config = dict(
    hidden_act='gelu',
    norm='layernorm',
    qk_norm=False,
    optimizer='muon',
    lr_mult_o=0.851,
    schedule='wsd',
    decay_fraction=0.617,
    train_tokens=834500000,
    dataset='wikipedia_en',
)
MLP neurons of a small language model. Each row is named by its layer, matrix (up: input weights; down: output weights) and neuron, and shows model dimensions 48-175. Each number is 128 + 32 x the weight over its row's rms, rounded and kept within 0 to 255. Numbers have three digits each.
After each neuron's rows, "fires after" lists the tokens most often just before its 100 highest values on Wikipedia text that the model never trained on.

L2.up577:138088062122162119129145161115150112146177081111124097120183098129092123070085133161054159194180166124143169143080133078127117189168149114134105133118128142051140199096166142106079094083191141176124107160146145132095058149136114108119162105125128171094161121123153118193088066129109127104117137096160130093082141121073159189112109089108171144112124105132141103176124162119127135177139
L2.down577:142082093147136114174077118139091124064130184107053120159122147079107118117132189152130148199187163095104123105158082129113105139155100121136129152085161090131101183141108116102079128159116137151132095187181128146104138158129099119183160146106130138043122058116160124147112148117174170077126137089153108130134150126072123161163137161116104127099131072088108104206170113141181124091073
fires after: " d", " L", " p", " l", " D", " sp"

L2.up728:146104129116115144191167136146155147097144080191081169173132131135094115165136106063117118102101128118174136106113167105104101147138128107148110123175116092156159093108179146124118196143139151114158085108173110147153147091102116146116147047133116139132114108149066198142118094121094180147111156152099121117115127205143173147133112098126099126108108169149142148068149175130122208130081
L2.down728:084131099151080089150124164146149111103179155161125205149152103147132125146168089149161106098133132033098180112169111122131149132113159176182118151138078138215130181149121151123110118128139126147146122168176177151078059183092151131136180170137097148116159139054125158104147169141098133186129128123140080119059157118135161112115164179147088124120122161079113126078211077094085192141127
fires after: " K", " p", " P", "P", " G"

L2.up155:209120112115143124157137187134141105112222114161124120151127138141147080088113149140126112187152088158152083077117112113138114132187134117139114082117167156120087169134096142133184138126088188107127158100136077154141135138109115108099129148157099089130127105129103148105142112128126150083110174148195102126144101132116116126142128087130123122127117067174134150193134078157118084064153
L2.down155:162174132134103118116144192135107154100163135166149135162152083100106151138107118148153131127068112065112144160113078145147174114097168128083081129155121141123093186100081097125171200174078099162097125141098140141176039193086178118114148150126141127156101179110086120122123167149124151080161154087119134173174157099129058144111098131127184150139141136100091138161156154114152158145148
fires after: " M", " k", " m", "K", " D", " d"

L2.up292:077126124183136103139137127095107115051156086100135089085084122095137101096127131185120132108066129082188137133160102121153074189118100098096169118093150102165138177177082130077079066123161144111133157143132140110188136165114177170109101133107116133121107144131206102137116154098125156133132145109122207124138174128131134152161113153098139134182128136102147047099117089195091161105137
L2.down292:097176193132188107122161165061175077141165100099160122145151116144130181082072070148201154146131143120119064159112071138133075159141123095124127158094110141103098110108126102103172134085179143128111095135089102124143152150117114150141145181151121122082108135073169117131120148105133090153135168141142162086086190133119122124184021131140095134079194108096128085146058126140095121173174
fires after: " w", " N", " W", " n", "eb", "0"

L4.up669:165172077172155129186141131105114069094153121138146124088127154130107114148139119094087082075161095154166071114144114155147082158153107177095126132154110157147123103155111123142133145095152118099106121115156067115076129101187158115127131050140110134075134110153119108176111176157149104061133157107148125083116180166070174126131136120120125172148149147119109132089039167086129109134124
L4.down669:109127169092077097107124098112111165121179098189104181123104149183165134105135136120108140122129085146171164136207093134153105135227094158175098141096051063161155108086124106119155103154113122121106138138145080206119134125087140127134112141169150160166121040099068104153134127124121120075149149116145083052139129192150056143142123141110128127111160171130139146112112170145164148184139
fires after: " P", "-", " p", " v", " Sup", " s"

L2.up444:154143209165082169102126037123086151073099123114161105168132132108194052051078127137207105114133103124186107108163192100117173082089153079119141173131100138132119149104032130145161095110094133099148098143151085116125126136118145134094096067127089177120078157158142081145148137146163161106102139149130119112061129171072125088169112132135146164171103164148146097142121102136153157120086
L2.down444:093130186097122148138106141122112127131166134099144112122141082070132118066134142180182129125147090143194124153134149133132175089111144173107104103164102115147112141160130124103085169070061157147124102180144072128056121140134161125139090081148099101155129141150106076178174110069159204076113082127097089140098104123169168122067149173119130140109105152118099155094092130130157109083141
fires after: " P", " p", " t", " d"

L3.up387:156094093089139102161153103159159184125113171115055140140165146078157132094073132128150113095117045143142074065095136117145149116175086127156067186129213111130118109157097143067150150119092123104100089183164164116088144093107128166145159158084113117103098129121130147136144161175174151124092091156153126115093102112131144109178144099150053138125185054074060125166134158166112129188106
L3.down387:129134135140109103097187099136141145151192050094114162119141151151155172121135149100129111182146138151156138135184096157126164138105173116118182137118083106136099144165127123106111107092123164177161193119142138131118078134058144183163088142094133102120088101129128159103069114115151159150137062107088066181124155123041158120118161124126128141101121145129141147124163188145174133148123
fires after: " M", " S", " T", " Mar", " K", "S"

L5.up497:114113147088108096128197192131135125091132140154168098151085144159131049093151154103156099054115067155177083119143103111127127165168194153104170133159107155161114080140164127107139120138082141140164062156122173152115172049177127157060136120126177155126059107069096107101140152064110152099122131074109160064158150150100162141224170105117114159095110166087095154142109098079069158120104
L5.down497:078127117104056130164216131113134096164087137133088122124129057146178134096145108100145137115196144181106147137170078159165078097115120125095106139167224125107124100136087172149096147090128120112179133184100148124148147114123131164120142177066177089125119059084175114110150209116145158116126156136192171151102140127115118138060102116124109092075115092139148187097212102173175138077107
fires after: " G", " D", " P", " b", "G"

L3.up70:135111130137134104120144118156137112083175138120074109122096077127106050152091103146087169137098136081071113062097135150185104148153064105106142113125150121153129083140116158135053167136102145050145094222114119165185126122192136111132097117116080121136078123117126183140090125183124167160068135138154085056150141130121167174131189117159149147169100108135112118149106130142154078133105
L3.down70:121164113185114128134097137174159142120157119129132141088113094116114102087126115084038089093140139080089113112143133118101138086131113162176152107157123086124071130152116176063079161110144100136102095156092144094163127075127166100131133127075127085136113109125140147141113072157164067093157114149120179123124099104145123178128183205181096102116121151170089079119178147188131146130106
fires after: " (", " \"", "-", "k", "{"

L3.up140:132133135132093095106123070139118108107154116086104111158196130083100074163136171205103150160155086132129059094162127168199147180118129170112174127139120117154117152105124092111073106112059139149122139122087121154131125133120134116165153081155130132200150117164124193152090115181096105077068078142164095144166116079095095145126118150131130139148145176157117160086126152162125115099070
L3.down140:098145094155147168178106121097126129132142136099133064122149142109121083109122124101126127139103154140109117171125137129129135151123099125134128065151198122096158134117124084093097154138164096147096117131092124147121121161149173091097144172118118102186160097148145163141141114186081066093148146149114193115154109093136072136125121147134115119080094149161158114169160194139108149158056
fires after: " (", " \"", "-", "/", "{"

L2.up101:106071143150154175089145203116108162141046150131129186120153072174160168138147162142077127174141112127080094160078120074097128100121085128181164096136135163170103164143129082100151133123106107132123152168147112105146085120082156083136183141125152138115165137090101153097153113199108113118154097225122115132121197140102135143131101142085097144135140074124093122126108113124146112129112
L2.down101:133147135089098084095109140083129106137098142144107096114136128147120185067063136135190108153132134100105086122139068144092071111156118104140130118151151184100147137197110143168129166140108102166107081137096122158132138118076106134106166148084141027098155198167094127135152131125092147086133065112135132121127156170139144195203155155143116139111157091071134111153160091121120126082055
fires after: " D", " d", " C", " m", "C", " c"

L7.up475:137173129096122139109118071146151124125128027125078151127089186143132100104096084142074095133100084167141127141087074132147209124125129153148114137178137088194162103147164118164082098087108166145140147137157084128133116088093088148123137144074162147168129181126174129118121186153168122097133157139124069113181113142101117133139152095140119111137136111134144099085122137099128080098096
L7.down475:140177087148093156121092075100118177098173109150126127135111152124122118155134107167124140133091083183098105129086134088148177079158133128130168144146184158137152159110061108185159130147149107118117131134099153102092143130148142093140147128104112165101103119148122127110098142192095083115169152132137166146101124101068121133114151160136118112151207092191064089166156186203089100169107
fires after: " ", "–", " F"

L3.up471:113156124139119161150113127130166143126178138101118139138158204166117148115080216116125157159122082176117069111159137185133063141106161117124093155093131101121105093099109165104103137093129129157120132168128081099136160143147155118148056163099148082067052180142114095149091100157151168118156155141103065072123132101126121127157131122155090120092104159164085109120154170112132126116152
L3.down471:128160161176098106102156084129123119087164146076087129169152212122162119074085076154138061138120064153158112139116193161126140123156124126121144125101114135098114077105036129131108152177168129105157133165093087170124164127099125158134109127168086130078099106108077140126100112142141115098057131128180128105174120103145105167097114139136120209116151153164142167088134207105168086140146
fires after: " re", " P", " (", " p", " \""

L3.up657:155154125095097122059120120122072078142109109138083133111163168113123089139153124180079131132106100110100071088174112181155156134140114133095058168131161152099118090101139140144128070063130144102121138086123072178134206181156139165140163145096151167140070172065148130086111098143144100182098101126142102091179125124148119101068173098173185071195106172135111122113104105124118114089105
L3.down657:118171145105140065079096111134083194179146121126083121154125211114089169136112122146160121092168172088097075046179101122131093129174099141131063075108164117151087153144111102111131125131154098045111118113098098130140136157110161109106182091109086111116083157083116124114097184159109081139183179075057158093106113112084140114106145168162099160170103183164098202139106139161137130110196
fires after: " ", " g", " (", " was"

L3.up169:135125078189147115176116152121126105131138169068120181169139152129121116134157122118111142136045113139148101142111147108170166116122121152118118105135127110104102129101102127063064200099115175070134111125046116198079076092193149150119109144148140163117159143124121127165081162091151123133128164154150142133143148155148170152174166079118156072130133117179120185109105104156137114130075
L3.down169:153115142125132155141152100100153144143126116186131150154162066157143143102158133110128085114083119106170139164143136109104188173127154100069177098146133187074126170102141065150098123120124149092154088164172142128174135063169153113175120158144105083128097096110125123076084160096087178128151138129066139131136133091122138124215120125156129077198075161124166086054132114184077095173197
fires after: " P", " p", " (", " go", "-", "."

L13.up283:146102141075071158100138097120113168179107127206145146121118120155219121150148126142142140124136100090164149106220122099137111117158144119144118168121100095104121129129076180171143056117090160124158064146113131133073183176150064110118148090070069113122104147169135137151158080158134170123117094117127134110129168093133111142144113112121141115114072115132136204138096140064113124117093
L13.down283:127094121135188102145160115101127103070200158103143135156147086156150114101136114086139173123159091169089157130124092125139091203152117162100087174133161174078127140139116101152068110132141088133187125059129087149099156138178152156112128138127161142106090112131122127136082145151160156104090122173075115147071081164158103174081094122097109120154070084092128167129131124158147099120125
fires after: " |", ";"

L2.up437:134138124148157149127125162126120162134106104163127143141144162135105125143079125134159139088130112146161150082134096108172110145160140078127113131119124149091145108073142122114223065157116083163136176109153141170106150156148148112139171161091109120117108186188126160124109120078173169107112103120086081121097165130151106148183111144206109122086152164157138170169143144083100171135155
L2.down437:144109129128196133154098095101111201114146079107140076074175164128174125061115101158129105086110100139109124146149177089148129122134127183167124148146153112221080121120126187084168159114039087161102086134069076146094107191143121156057185153134103102203128132133142133140140157190173163138178123183138101119120108148123089141133144083139133127129134130109139088130126129135063121134114
fires after: " d", " D", " Br", " b", " B", " T"

L2.up500:075139149150121112116064159119143121090098177138133125121196120125158144041116148174111088171126148168154128116125149127159111126143130122118110083126041139150183159110128171117126080129109134140117117175145122172090123127135124120129099189119167206103053110151097093133153077164157144133130068181130134131145088127141152099119131091109124153139119101088126190155112157174113080134107
L2.down500:048166153126133120138153141067132065102107080112157156141143125129156128115097154082114097097115138117145131154129132077138128084111116112148084190154145115070152114111143127128135157149142141126169067123116169112110122170104144101106191101178158127129164116142073103083156147078183174102080150151095120190091168146106119135176105066122163195105158060090183104132115181097107086140194
fires after: ")\n", "\n", " H", " L", "-"

L12.up644:123092152123146132153137079149156087076111158100148099099125138093152082063112163156105120089169047104101154145100153119172115086114117152086045131069152128113116084156116093147137127096104103072187122108126096128114175111190087162135155107117124147108138091114107141116131121132150125148073169129155164130118139114095074127109111076183137116122150064157142170193035111187144141165143
L12.down644:125118137130100124163091144161155182152154100183146147125081115128142124099145133146151114102071172113049098143124140135144162129100122170132119125157178082133126094155162124143098143080139099145124119035068166149110089117151124128101117080144157114117103099145141051122083129138159083128127106113114120076078126141109042131176153103140147120183114129168148106142159167109183079074097
fires after: " ", " (", "–"

L3.up676:131116122130120085093129147128130085153157114119131087227130097173164105046166120127110124131089141139115116116133149083062166166093113158184179203134045131097096113136151070118096164111140177184136122097138094141100080127116062115088148106164144134123136174185144074148108136141142103105032128149163194102090128104126132157155119137067088155063081089140152122143094130186105100090148
L3.down676:052120108127184126126082166148117057113125139135232069116138047141088128136133120074158137139134135126085087184110122169132084092153093128147118129142154157212122106093094100120050143087123185168095114165097170101099093166138128111103163133148108115104166165116142060120094096109068091142093128107124171144084141138128096141155115173152129167095158147137128135144111158092115157097133
fires after: " D", " De", " M", " d"

L4.up585:141130157118137098096201149222146145113148116093118156163093082091145088088086125135146127101155110108158137144130126103080180184154094132142120122133143102151103080115068135092103108165093133125156093102124192147132128111124096182074181138150190092041097161128076149111111187193125116146110157146148101095179105144129150107146135146160057068123087177142099143093124151097146166094080
L4.down585:127137156142121151088177136188152162150113128156073163078136157190096120130099073152121081067135184133165157115094157121150129113160100157145137162201133118131151093109151131146171040099116109157122122198134121136091092153113155136117105168118131144131152124149129063122077123154079091107156160120124129109170120130120156124171123080161107129077102130105089151118157127103114128170107
fires after: " G", " K", " g", " d", "G", "-d"

L3.up38:124091074050138113099149102204096108164133123119112071113131186128131117121114142105139132164121080158114100106137119141150080172107145105136100102188090105101115155123160135148147146128127092131070159119131171113144128148132105095118155116138085095176135194180087149163104116069188187120155125083135149116111169160099147139118140109102143116101141162182159110068138123121193083151120
L3.down38:135100127149139098128165155090120117189140087108160112113055155142117124109126112151099122062171163066135153100156078133111140109099136165116163122159185078143075169144134136127138095138140139107103083145120086150132119133093162089122103107103167141163137196160121092117085134157131149098162102160139110065143157151169101144131172132141191153183150113107039150157090103136119085180122
fires after: " V", " L", " or", " T", " v", " "

L2.up377:179112196148126157073128128120182127183116054213057179168172078143138124086134117125097198155133164116128100107088108082108097171102210098132065115140099114062179136114114130125145161149103118159108189109098146108106088126109098090078145148171126122117152142122090083096171063103089090110168186142174156112117162120140134129149104153097112143200156066157114097139112057166116175133175
L2.down377:055100143132135133151120148109145104141208152161080153101069164129156153130162068134123172086108133133154121170132104127087122096087162096146161144176108158160133107106097128128080133171166127137100179131061132133089126163123160096113136174105068146099175188114157096076169143103170107086111175135123144107045126156081075171151149206211131155115135093112128096145100087138080127104180
fires after: " m", " C", " M", " c", " n", " b"

L3.up405:087171032170112126175144127125099114113140134118107103097106110104154142118149075091105172099136144169103170095162146128095141092150087142115165139140086123109115086126101131083182104098122126187104092158158068107135189109197144127093163109085128155096097171121186106169176146158124123112112139071131100154138088169150141152087172069189107164163129177149076178117134120176148068126164
L3.down405:145120100185166161166087093135190088080166148171131162105115168121141163128102173085084144115110121181109145150165159114131119098113136147078104123120074204125159126114089091105128142149184089149122151156176171084154098172135111094097101179129148100121118149134083123061104112117067127096114139108171128165209080151164132130164155178159094109129159134134086085120154093178179189114117
fires after: " P", " T", " F", "P", "T", " ant"

L4.up279:155138186083129115115076083143122135122141056084095127090099183104113142209143157150149125083094150153071106130144118157181090097109118091135092203122130114129141164102157131122143177093114108069156108110145111096166175131093106060135087184121120149073133174157139168136100180083132186079116171150083087194103085175087152119142108157128091154166110109159114103105124143148120105132151
L4.down279:133092107104101117197130143100120076141130154214151156128109100126104166120105139131137133069184120066100117149120152144138128166146149072103112127097190066130129105184096138183170095156058149100115094140075124142140122101132095138137116111145166105095134112058119118144160146151162127131107048130141142084136121170126109169127127162110133140136142088173111136083124138115159122067130
fires after: " P", " f", "P", " F", " p", " rep"

L3.up449:141128131135154110157091148135118155187118171121098147134128076119113133133121138125167149115050128175126171112087127135206119187102081169180094109178126130137110084142071147092121117147112110116119100105147127099101050117096170114179139127122133183071130144146166116115089133094114138148121138141111066131151076109038080154113171109134126227137143147112068060037139161145072139115068
L3.down449:081124143069145127128112066141110113089124097152137108183170116156126144038146173115100126113129118063082167097118132118100133136158154120133099091190149157105132102152153058121132134169141184083167131124131181172135100096062101110065081105162136087078057102084176070147115125143075118168120079137136147138091111097138073094120033142157057146072121097155124164067144156115129129131095
fires after: " f", " F", " Ann", "–", " sw", " made"

L7.up53:139147155115089104112105154107115147165115133150175121150087102081100082154074105151124174113130148147081147063165126078146127112169133058180071100165096076099185135173169085132076106162075161146119195156159103057144193147098113141097148158184112140184124102115098123157104185136083112072190099163066091141159127088102094127187155101136081135119190144090146130158142097130143120105111
L7.down53:112107122170104154166160092112104128103120121146076132116152117160137116143115131081131099203144109156152081121111081154100113092142150097191113153170138200167180185067139107151114102106120152112132101087123164152097097083124146124103111116137159108155208125164084128126109081151153117143049145110160169101101158083138066103136117102118168089132112140148116202156111120136138122100139
fires after: "9", "1", "8", "3", "0"

L11.up123:111149139158090135125140104151130151122128137156109161150178142092109113129144104182171101085107144109161169089092135165148142060165113118116135118141179136116161108187128158110123100143107080141144132106120134121105162168066101148048156114211135145165053142128115121154142101126088170163143117149178134138097110137151139135146201104093131149115129115131075088168163172176120199059099
L11.down123:131146150100155129126142124105111144091066145111170145129092146103135152188173129096067153161176134174211102159081041122187196087172159179144149156113127139109157131178073070064103116122150158132125111116242086124139134102125089136090107129106135102088143048133114148090109134100131116154065141125164070145129198121135120125138134170164076146162145132142130123095150108109143115097162
fires after: " in", "2", "8", "1", "4", "9"

L3.up620:116147138202126070212059093120137140081150125127089079107109129117117154120182134118135109131120163150197071080116132120094105178076131093178141094115148065129082091135139204131064149149157139141168121116168162160131138142147193100104117105121076163155102203119116192149089110130130117158112115140146090167116112144141176098109094127140092142066137164121149126105089085140106149112057
L3.down620:166128136140112076198100063093124137161159096176112069144164052170156109186161099126130132156144172157137144147153116173070120133163101101106133088158098113077132156149166129125115104130097100119188109094161169134147137083115055128112129154178138154114081161109119178158144088124156111125083182079136133154123145134192164138103104198081132132120181151154195162076080111153118142128141
fires after: " N", " c", " E", "O", "N", " n"

L2.up651:142160144142109152149154087172119117129095145128080100122115199118132140101120079102128163160082116072132100178152113107107100170123181114070111105101164144131068127141139147200119115075135131109136076110129123106091137117124145101108082080135128117153118177175090147183152118149174120096142128135095132179164099139098120101137129134156126137181155119117150117062149104101100115173156
L2.down651:115124153097112112153101144108160097123151133118158129115101136117153134129141131099174087114159142167154110142195098153160148088130071088133150118099093147124135118190109152092177124192132113108145155199132111160166157138100132142143158107143145044146090157120092129111152123117122190052147097150113161214136142107155112179173112186145079143142164122113105087139126209129100149097231
fires after: " p", " V", " P", "P", " re", " v"

L2.up369:105105076186107113086127067136104200146140150139094132204160108189081112152088153194146085094072151192115098125117155133104169151167122087102136088145169106106117178131151147173125064105091123104119135058110145143210177150149169109102116175173101130136115133176142095105081140156176091127148159119139053164079107094178079116090157153101164131145175161174070125095087184134074116174132
L2.down369:082098068104127152104095142118150136112147145152101151110120102143101175146106172155054169108121214106126097134122152116102170132010092129129144157081163114117105147086151155146069128120055098047162135133172098101181118149133165195124103118171142127131139108129153128137114142113143064125133169162170137156096115090164152102151182171131147155143130085136141146137116073138100179129127
fires after: " L", " D", " d", " E", " H", " P"

L2.up310:121084088154069153140125168146141119136126144116128185194094156098128145158154119131030091101133105172108064164141156142090111124137159151111135116103092164094116149126064178212124103164146187129101127133176123131182125143129076148060168159067144105157150150136151094135119187100075138094128130099140079118134100173142069061159093157105077175161089166133177160130132141135245117116169
L2.down310:100127054150100127140097122125155090116133097135141104122115128145118124131130117172137033135145112164139128119144140205134139120107145139133133114118133135128166112084131156148140165069148176099123169057170156120147191104158116164139141106037093092101096098110138118081166091100112132114119123144145092113110158130138103089121106152127108171155082090165128126127123171127196114113140
fires after: " L", " d", "L", "D", " D"

L4.up509:179178115125135173135151163167126105121132120140103161195162101138067094097089149102123128151134126129101072198145153106102170149069143136134139153173101148076137136104116120153113123118113047157126074140180105116138144102159116200090164124128099149151079188124176113229064103140152117146129148098112120152138073089123143118206143098138120121109114088154122126139080113118186102149149
L4.down509:185116139071121119125123135138143105109176092097114126203097130167140084084118111143141130144164130139098138137142177101102075113159136144116138136171071119117151167164138113128084123114129106188171116123101124128131101104222077146100147147105131135168136166117144113176118128171140063127097088123136083175090078044142133092110103168139099175094153116082112139145074140133137098164147
fires after: "-", " R", " d", " h", " D", "″E"

L3.up566:168145112146095128092125135186148136128116135078069128151118052057097135142152210072118092133123131094120133142148163150138112190156099166103126183141161160113134134131125171077113138101084156086126087089105140095065075098141105077139126153180049119094099135182118164208115130143125154146146099114124090199178131102142108114163142063122174177154146188145163157112059043098111122056136
L3.down566:156151075121098128190097117071147142096110120147154169136155115088092126192141183116143176088168122108095153169130114152152135049132091129129128124158127131146067108117155112147075096126133079095096078127149164152094144117115176154115124159089169106103115141139110137095131123073119155138131185094145125074152119160183100203158174150171092173149085164168086112111202095129122107081079
fires after: " (", " \"", "-", "/", "P"

L3.up177:127067059167196151085094078196141106138180114102151110071158129185165101154118118160069095160137054138139100121113132046128126098127165123145129119150163084122075092113119173177122138123134094114129118172132080073126123076108137149089157099085159096115142101144131122126136208142134179133115093132194139148091121155190138048119173178154121135123160134111129161136130139103110122115105
L3.down177:150130159161121112097175125154104143060095074174141117145107108088111155188147164171151118074144091142138141099139088142170134117129192069099111115101110141172155106158159119168149084169135156168112145094104110124121104100094110184145183092084087157129125061155160129139162098104168133100117125144142139140087122079068132109162091120129134152147129129125093139185080142051106069136184
fires after: " V", " P", " T", " m", " M", " a"

L11.up743:094181110074107151105126142142122136151101091078180126140090141117093119134097163104076121167069109074135179130088122082149102137124157048133131066145165147095112136127093108142210124138156101122126167152204155104157131113141102086083151089066070121103086104108133129162132135171125171081099158165163153153150132115145145185152107109136115150101150092140108177075132113103132199110092
L11.down743:097106057136117105157116158151117197128119178128125149112122178166126082086124156093110141142134122140125126156096131120142088121081068147170082135170070114163070121135098161128109101175195132084132135124156082180134137098153076073127099096083123096182158114118091125133109126150165104128135112161165178110152112087110119145175141106176129130115198126155138153179080148147173155132139
fires after: "1", "2", "3", "0", " "

L3.up503:133128164153145124123135112123095052174135125158157065167138095145142170056125063159183194159139132090083110080115127109137107066187171121072118195160193134138102126157132109156149124167099141131092113144144153159158086147158156168113074130104103164125121124177141139125082096113072104118127132167157114132176169144107087138125169118201107093125141098099145124158141139086096105165155
L3.down503:091135167090180165123168121157106162122089197138159120123121193140117147098081077124112125148144091135153109175143152158108155159117117149113108158131187090113131200097117103110062195139155114151195083092118074144183123141145162106183095108182132183144110094137161060111055083100109137091151075169106062094133174160124146150143109159141134139132124118164097121100114113129135145100159
fires after: " B", " T", " O", " st", "T", " t"

L2.up757:132118069160187155120134122154122143136128155158079104148158148117147148133142183206179156105101151135150167062143138113153111165142130090116102132135139147133035172110141177099169118202182132143139109131162108139088128124210118101143149143125125118165087171186151156064072166124180132114151119120190166152117173131115122102109159141091131145143179128103162116107115175175065146041111
L2.down757:122179081097135134121078101164129094115120157106136123112133128151157101116117140113108135140152124094096153131123162126105143151169147086215121146095101173092129086092165122148095109170148124181098056146185105143095162141083112115148137097116166077150146098154104101150162113233123110086107110158120165119125095110080144105112105134203156141114130112145123101124121110176165082151157
fires after: " D", " w", " d", " sh", " m", " f"

L3.up276:144158066075086108103112134157177126163093118062097094127149147131145067123129131091111180102139127126109133157130121144104166157135075127132094134106149135187091113135143134127061164120083166164157090158134126116155171128120102136141149131148164144176114146126090075160169145125146173154108107094138166137073167145112221095177210094170149121150120127153130109132101135134147168170167
L3.down276:105176094072096105168103122184055127188194183116112179173099128168152036162123083048179155172172144176080180095130114120149148136118142151116111166106098113158118136124146101154146136100114167135160144135137168113121132118112171108150136105108143142119113116138145094094074109177142171122118111155153107147092137060105133156119149152101134129155095130187120119127113133125170130124117
fires after: " s", " S", " L", "S", " the", "s"

L3.up656:128139133131101157156176143119118099140123151118104110119141141160121163134104133096152142109118124148147169139139115098128047153148103066110180112139130120115109114100171116094083138113114136177149131159166166124107149161118171133111158120121160158093095083154154176178122086143128086072121128105182125126111178139107098077139111123181080150122134154240115099129094109161118102123128
L3.down656:169094172100132104152091147110093098106173198102043108130097115201146116101116144121157148035079086173072089169050133178117170141163177158127117107144084118152061182113136111156121110103139157100147144105168123115154124144144111138135117182107162175103107163118112130144143163148120188096120139094193076125165126086117094178208130098152130155143174116192128079145145140144193145117112
fires after: " K", " sup", "K", " T", " D", " ant"

L13.up52:132060119043144126135142129168178183101102102162083151146089147105140098161113169186087133094112102150153082151172070151113183138114158155152084131104160158143089057139093086189110036065098172155161179099081105122114052116122121131145206107115110161111064133153105217175109147155152100112087163136157122114119138089106203159136078128153135136145125141090112159130095168145150140139136
L13.down52:078084124099094112084136114089137190097152110133142177115115121144158148113124135081148096067111113117131139143119101135063099071140061110136131105146117137128119098125136075085100096135127098148094123066131078128107109115116121117118143085112133164134124135166120143107100149132104089055219172046164149195150146108135087097116124123097042092164086148145138126187147161084104087090119
fires after: " ", "1", "2"

L4.up233:122104095141093122121160109124151111218149134172071126135077164099112093097139114139115156121145122125112105047130094095116174151188053159112146119104181093065139128134163153079122126168118148091107113109182168110117138105145100137109118133115153157115100096111115103131137093195135128129131073124128154112173160131097069122140156064144166131067116156122147062159147133127073117104136
L4.down233:122149195095108171185130105129096110082153150151115150087138138171170144121181167103163149103092111063122057118138159172104079164182156105149166092101200048151128126120131134179121164080172133169140121118110111145149064145107070068106121126126150179202133134062154136148111137087088136122123103163136117089116152142151158083067184148107124182114122141122086136156132124181172162088143
fires after: " B", " D", " b", " T", "L", "B"

L4.up87:126160148141164074129122104177132093115128171120135147099173111150179144122115108148231154173128120184137157109113136089116133132143096081083120152153160102139166141150121103069144100084119128145106125151160134100131148182130135174072132073121119092123130124157181105146118122146164132135090117090123125127110147181170127074189151108143118131190150120106170160173184123129103143106121
L4.down87:080098113143217123130090152173136175079163125128141093160134089145119126128107155151146127136112101118153108105127155156082080120146124157114175150125135184129149119124180081103094074152155090152120140119112093098221157073130054162127128156101135062144110066094082127111098089143145137138106109171131138169126113179137111090104128067137109182088119171128147149161144136129144106114170
fires after: " L", " l", " M", " S", " s", " W"

L2.up105:093130137096057140149114102191100160027164071119097178125131063089132189113116100113159079122092161169145119139188141126163097110143103146183168104155100077111143189129138146174086180096177095087128119135104129165167130117118154138129112146165078148175160129117134125148183126166172128078153167113147156146099163155115111116110171158113136168144101152193104081087112136112117092126159
L2.down105:143132125140196076167148137179078080174104095110171188097120077103129111152127151087116159115198105096142113211160142138127096132148135138154092094202150113071120134191143159113119125138173128124083088144112104152098172158137131124139208122109067115192164142123107062187045091129098121129144104131162103158118126098132168115075139164087138146169140125109195112121192107156155055140139
fires after: " C", " P", " p", " –", " S", "p"

L2.up536:196123077080103096202117185171139091137131147133131174133128158129156114084158167128070159167129116125067130162122155117115155135152144077114096111079091120093146193155135096168065078126043128112164098091143169077141095139147141187073168141107150109123091159123091119136182203057118141133118154136129137120183191135111146155119153088103152172118136111172142126161175136121096050144173
L2.down536:140118119158147139106087163104131140124076130102128144119086141148131066180186130202105091131153118101122096149100092115126155079164117118133132119134128102128118167142134126172101136160114097126102124136128188165089068112126140123138130063114112129154107101104140125161123127139115097165084163170116107115147136162111109103128119085141208180147164141132111102126151158123155133093149
fires after: " F", " L", "c", "L", " h"